config.yaml
num_hidden_layers: 9
rope_theta: 10000.0
tie_word_embeddings: false
init_std_qkv: 0.0218
decay_shape: "linear"
MLP neurons of a small language model. Each row is named by its layer, matrix (gate and up: input weights) and neuron, and shows model dimensions 48-239. Each number is 500 + 40 x the weight over its row's rms, rounded and kept within 0 to 999. Numbers have three digits each. A neuron's up and down rows have the sign that makes its largest values positive.
After each neuron's rows, "fires after" lists the tokens most often just before its 100 highest values on Wikipedia text that the model never trained on.

L5.gate51:478499509427492477483429516582543545558483484479527522445456443549446488489488568508580497451496525554454520483445457491468531515467494469544424480503517445508492500453565536557481459527481445449504566473412497563493542448474536468541523519492471510512487481510429494520492492432500505502545484460549526495496540531530503483492517487530562532510431564465546585519496517499499479521527540545461492495499423506501456526493481389471562430557412555554544430544540520505487503545470482505440493483499502519518509524543443509468626531469470534506512469486608478478477520495507504478
L5.up51:499503465546479488552421507449568553541543502553489540490439464551550491537500454516531463511539429532508502423523535512549497459500563499497456457483579559564530601514427506456487560540513516435543485521556490511486560472509543495552529494562555465515437622477470486541474516474527535502547504436462514559508506539497501489438567461436504493479424552524558578501549489499479478486426487479487512463552444549513514532480495480578502530480459502524446496527502581480526509494556497511430505484532538527518454489513485466508525461510497540455474469471488560466494498542453494524
fires after: " |", "\n", "===", "|", "=="

L4.gate118:560517500508560529561472504509555554484413535489564476558483572527504481523455578495475463522513533589557465481503504412564496434510430529564530470515484523528478504430522535475457516443460583463486365495511511501526487484475503480453507470480513431426593518456462513485478459497547547472507537554556532521470539579522423517521460537500455473488495480458556504584498501383491515444433561521483606504557520507523490558491499514497516518550465506482467491508515492504505563468466417519506472486539478519492528496501528472485489499552462436602487459489520426501553434497451587448
L4.up118:462495564562559438516435480550493516381523508488509470491518524521447510483459520456501450524465489578430532466464485472547503525523538534509508503510481480534506502541477409481470508546562555485551442505451527494488474479518505445500550446422547503524563527480485524584504469487565549466505436469522476493481488464466494525459468444493509410426477567493495502533507469504419500526580519494496547539523525422549462462573544538496486529564535524479477468483504564493540571428525571463553535445528482506444522536513518492478491533500490457516433550471519513489462468440504469470
fires after: "\n", "4", "7", "5", "2", "′"

L5.gate643:461464432468448550467573471534480489518531353466419509453525479459506597498513518526462492402406478540541519551495534459509545513475531548498536536500497509515500473490551533480467531527499532536415490525494438546473484519497528463487410458499491492499490467487480487399525513544510556502547486562466556478531430502475557501539495570531548525514535487479456515461501505517494542523451465551502517497439570593464522451586493488538500457549448449442527585515515531589512523471549415505562500480483502465518488517442551529501500465397562447502485558494468525536376496473562456510
L5.up643:547482507450454521466487504515471515511461505461484495516576510510489518463518484505532436472451430450440543498495446480411516503473514501451448456427517570484465458474480548504482557468483516558525488448572505388449456437504506581571486530535534536444488516540535593473540436490569525452438468520509479569469470495461475551499496397545507528449549522498532415465501468477545502479521472482586502566513483588502482524443555496462515564515553480492430510481469534538511509506458537501476566439556441539458554452546530486518474484488485516463508487471524480507521503561501475503
fires after: "1", " ", "4", "3", "5", "2"

L4.gate105:489528463483479490447544531472552442524573548547541452488436458468508523541575537482500471587486469529488547607462526521504534426502503489558548463444487465543524508497551488523463509423426517471511475526466489446525510520571451453542505523470459537508521537495511371505542431521531566486489494527581498500541492476474546503475537524552436537513515572498541544449514479459456493452473483495456450509517456506510526470420469547523530513465431460439538505534519521535595499492548451490496494603477506513528540499526496513585503515495482497536526561486472467468585531504444502487
L4.up105:545486459584490440535448535508508519515501526506470462417499472461442525485530494507498407494441492453439445531489501543510483437423586522481492517450499570538490477485582472468538521521489553511543486516489521543503454461523458513433509491510498478489461493518499521475497528491486518483591483520477585534391500450532515453566537534532522457515455560443429553436467531517491531547508562515503421539540441509473489522536487455504506461492533455529493544462465596516557510495516458610555496525416522529546545490485536551548432541498511528488498514519492558536396528544465511504
fires after: " ", " l", " L", "0"

L5.gate664:465536539452509498498448439536553543468476520486513519490463552497580473459518450454542485601542593470550495503527486507515490473438530428479538529562530568486536519485483553474539539402512493483443505511522463466491515490490527495472498489395511551422563525542557559495402459486515484570514486498561465501490531441523481522455459476419532472533510546460480431540478513542532494520547481549466482442512570435514529504444513576545494451510488488437483488408456453551483396505487535539438533514454501530417517459491500543499519463498514530486486480540509415509503514483511453529
L5.up664:551506445541528492504478433491531552498481491489476473518449544511536519516490534506523559485522546478501441476520580471478465522483518485489512508401427546540488561469572543480487458521495546440540531524484594442506492462517484545442456509553510496615445525518409465498486461481489524535552541593537486450602492484438526584514492494465531516509538559487482502514544529467531465529560517505465554557537481512490508517510503536429497419518504523547479464576503480546515592489476527546522442476524510434548531434504515461527456524512571490524464477530486448529517500514506493436
fires after: " |", " ", " (", "2"

L4.gate518:516449417469503500483463495486505521508418566509527468544492462571474466425475524455460511526505550537503479516504549552530512547518520488473569484521502513523594498497500487518493498473507483447483526505501510483489564446503473524526538487547499500472530519503533488466476486461548485518554494488430508451559504581520535543505543533429463522453455614465485464565537499489557475501495554514526463540531619499463524550477502492497528531489453535499547496526498484474596486498435448499429503501539529516443530546472532490464549486535467535495493453564455473515507484516404509563
L4.up518:465486501504508482489529476525535458500460523562454471487503543528468509499521560485588506540429451454452450472462472520524484492505540531446532553464527528460457443518528561452536524477425510566477424512500515459545456500404522450442523524519569487490493498451486491483534370522522536488493520485486547547531476576477450535512485532495511522549459526506434488512550524527456490527498492537487433572490514452543521444519515508507505509462478452528462496584431506515491531523524476589529515491530456549478540474494470540539496515459494568488453470502491517536514504419519525463
fires after: "°", "′", "7", "8", "6", "1"

L5.gate749:491458462475482491512542513518458530486525476465456522484469531505545540566436506490573511525516541503517492548513541459461471504538453589537487537494545477549501502502551481493475527484535492506481474564586423449474459551548548475480469446484475539527488432452467573457547505520513475496515441465508456431409482454490492451554486534505484519490474523445489474541515533465413480505455452489466548485450528440530522512489530485523441574498473508428476461574499549499472564509476534484527527526503430495500506458475484545440494566507459484475572615518423524467516393453534495487
L5.up749:401529568398514533587494509481494486530435546439483464489445499514547483523466500560508473602488513507519501462533448504526480468517569532522527516463500481522454525558474564518499518478445513598502423533476498425418523550483455468574544469458510481543501548483508471434487399535589493591466559508530433466481493457489475495577530555442532472525519468482463620487469514577512467474430422486490519446550496537496470492438553464522539453493512498500486526504548526498519431496477511496439512539545501455517550483546501519568464522517477459447508473521523473488473510479548449496
fires after: "2", "1", " ", "|", "3", "4"

L5.gate557:464521506519481533493562546466529502537540562503531447503521427512506571518563465543462471522505475545469450509593512429455487447563522516485502561526533536573577534516462512497447500551444441471564481527589487517451510477550563501446475476543414473515495522486495467506516478514513454482477467490397552585481526461436543437566561508483530472509481550508467459508477533526583588479535445562479478460491437480498450545506474515453471508470438527425474490498569493539478468492430552473479508506471508473473500523476506535475555449488447477441481507463501514452535502469509526495
L5.up557:516459441535459545490534623426485525549534545478536449530481517513487534519506521457476516446501498526536450464497503378534506392595522513480516539473532535527506473508442460437469494514443479487569534507472434440374482450536543513520484512497446496433472572502501516470473573478485468555463462518482531495493469444466478525547502493433524518504508560475500559541500510470542551503522489456486495511503492520528504527535419506443501499480492504483485539582520529492562486530506512452507501442541540506486496475447457512499575467487450440529556464547488556505522507471518539518
fires after: "2", "0", "-"

L4.gate822:477532505569502467484512536489525574462521435497488494500518537529477533513526462492474528483514479497496496509494509498618488505484471487531492503503549502530508579491469533527528491529505452460519481518520434549453535489563501501528513499541530500489436471534569503459481620545449508482557503454523545476486522511547480455448515559543474452530489533463507506523499513518520519469522554560520522478607534467516460531471528457484542471499518498508416456519521545412495500552425467529459473446575458483539487507436518447467535551529504541513569431461530513570517559486488436490
L4.up822:484405542522492461496489533543510554574512479514549521454468475433499510508454516506466535569455473532486500466506511531573538481495422460537535444511556516575509514503505529500499427501541535434490477505514509470577514495472548493460542438531545565490451434476477508519491534481512503449489522505493516548519492460535450484508474495409478504526515441541499492576491547509473580441513526516476545524526489530492532479496473520387482540411445518495484446440523448512509511530375522537540477503482429488534493517454488438445484580521499600477431540461548444535506468474531528478
fires after: ",", " May", " September", " March", " July"

L5.gate5:567482459491507496434527511482501452542482531452535476403545495522503493483499540491430520520450517406467560531445519594466579483429536534495422534402517496463516482531519533546523502459537489500430463497430487486467482499501483465551485512458453498428522511484451476582498534512553511563493506491529516447486475550568557489534496555450512539511466507470481514457536486481474471559559509506514506453563480520520476473499414478501458447465401446496514521453523470560493539487495477535502467646450540396561475431565494515498482558460441482513509506483507475461515475557478556462
L5.up5:503553489578515519478535524428434462503526546515572509517529528441462471485460469482541536521549442509494488505455468518505528447541502477443508536501410470526490484573530538606537478554486569540523479490474432488475493492463560481551568552517574563500520491492534486547569507543528513484493501533527512544460499556484545468471476467590524459491416477549500511485498524517548530454518474510550473547564433482522548475444391495461518538516436432490499514478486470558525468486416501567482457445524490477501513405511535518463572563498504569458462562541516511476501526534501486508
fires after: "–", "9", "0"

L4.gate311:521554490479453497510458518432550532474483463502424535464482455506514525583515586514502532482513470444525457518500552523517498490492500504512520540437520506502481429494470522504507476498471461518472497422503482520474457498511528488487496436476471548559593489436551553475512545521475431458521534510562468459486468467532498531499547509433492508528490457535454530517512437527416555487572469524443473517489512487494524542417538521510530517534533504545535510494488526552505479529553497440509554466535517536488492456486552482512486477429524556428538491447567473563469476512473494491
L4.up311:493450455471530428444556454491470488552498553503489461499414547464536538583489513519526507503570581456425519521482454429432529460526498479500532438504502438447545536494441524570508504527514436562415522524448470554444524547543543455488513552467491519527492487431441467536538542485502457511504564539487510509464515543555494573468516550472489513416504415580507488498555409463491387458514481523486487515485526530549512576498520517488455408536519486494439517530488505520519463556551513580486526495501531492547468574515477494464572494490525496478535511449487470531516480541550534558
fires after: "\n", " such", " "

L5.gate602:569514502528431440502528537504495571533518503467474505511443478534508489544418504525518540550569484538543521482522390451496474515499551494503501441514465529515539532515537401503448509504518500576506554433578461578467482469500554568528470612507512490625463501495410550469473528481470540509550551479612469481546475464496482477471559469472516518488481513454504514449463495515563492484487475458402525448541510545506470478455470488496556566538466488540432481500488538528529542484497540507546530477553549515530488550529526517499500542506448540442599429469502563453493565428512519515
L5.up602:494559562498479480571525492507454589498457454482517531485525460494543553559500481543544465539502503450471455498563515456403477470448545450501526440537552469478536527557561543524455548508532472493502521548521461647477520529545538479535524532541515592473531503536454443556499491450454527503476504484463484464566450453508479512512562515448482481440561505501473526475441503466526509519495511473428513540594482548451479519477475465449542491458513468456412512518440546517467424510536452413466495549499485483556407451468513492476518526507579581521563487495517439447512501527472414501
fires after: "\n", " Pld", " Team"

L5.gate254:511534369508483552560515526433448595512518542474535572484488500439477487491500491414524576532564438506476500508507445465525443422512551434482430500524506432551539523422497517479503521488437471418514504552522466559486485473426536528440470514456503536579460546494495479466559538494531499529475482538541419492512505499486450445411526496480549529526454556521569459509474595505478472456509504586442508545491476492515554499504455481475470501579456534483491539356524515511531503507480512524443547443465544503489561509427454543458521535502482542483538548463502510513495509512490504544
L5.up254:493508495520473536595494536455466522480538534491522484439467525518493534476436512441499503549536569486459502558475570460517495484508581474509441464441497473515537573493472491564512498489492530491478543519495532469480523481538561448441487469495460516489443531481488574444518513470528544569451513451482593499483471530499472505449502527462507563514559467526566540497473563521459456448511492531452556507500481578596493540490540485422424493482476484501494460447423502518495508511473476495473502520476473520527457433411473489424519492476527520502429537485559526569544551459518504516
fires after: "2", ","

L4.gate609:470463484476476431556493457397450554490519453514451477427489488539548497478537512503505512523578447488500483481504479529468492414543535500495512483485575491505490528535488524435471485469473384531511505537440499481577478473514498488497465525534433518449456574450549504535453517440483562535507478509511479445503499426548491552495521577497462486478540455521459488523491516540404509477519507567449569567472483575493540549498438646544510453424499457526589511503532483533547485518388482474479555436484476397473514488449505514457526440465503555505418475408503477552479519478518525569
L4.up609:498458536487564506523510472526444602490532412493470472501518499508521542459545523535503459461471483475510479484478543485508479368495542456552542500426481517521554487524501551501496592501451464482505463530462463506489496435482438496477536395568445479475534468517520561575541531497516543508504535568482482472561500482500487524493507494422499454584515495511506483508494511468496506476484482591516559511421496472509498503528531621500518541473521427497538538522472499467455562538510496467537513400455533447500493478397636520526454453476553540497496502471529435550545540523533540542
fires after: " in", ",", " January", " In", " since", " from"

L5.gate731:543512549456457438563508464461472467509445455477445546502456573528483566464513540509461475505501508520525492634495546511537490447607512577490480533497438519510530502507582589535542515520453494497484426496433523481479455440567537509526518501550438475531458491438493419503515415423527511522454493502555499489469524529561465483520441588450531507469461483509486518602499517514510551563468510507520544575499504541459508448520481442496481570469489454482469485461530536536514476506404521447462472383479454534488467474503563489474481473457552553508431507506523502491492503531458466502
L5.up731:508581472488565505549540435563567493494458524558446539538456485541430526577547437516506479549490527446439526502428519469499517427471485501503529466442480507507479482523463489485508503518473460521472456498524424468555515537469507521529448529547532540525537559470496475553501442462528491508412553474573492492521496519431459430548543457538555501499470494540443551523527465509517583500524564504565533491462507467562499462587580527528522546504568516487454530429425579540481470487519530486532536500490485482549447499530479543542429520498513462480498455535568535501535542511430474505
fires after: " ", " on", "2", "1", "\n", "3"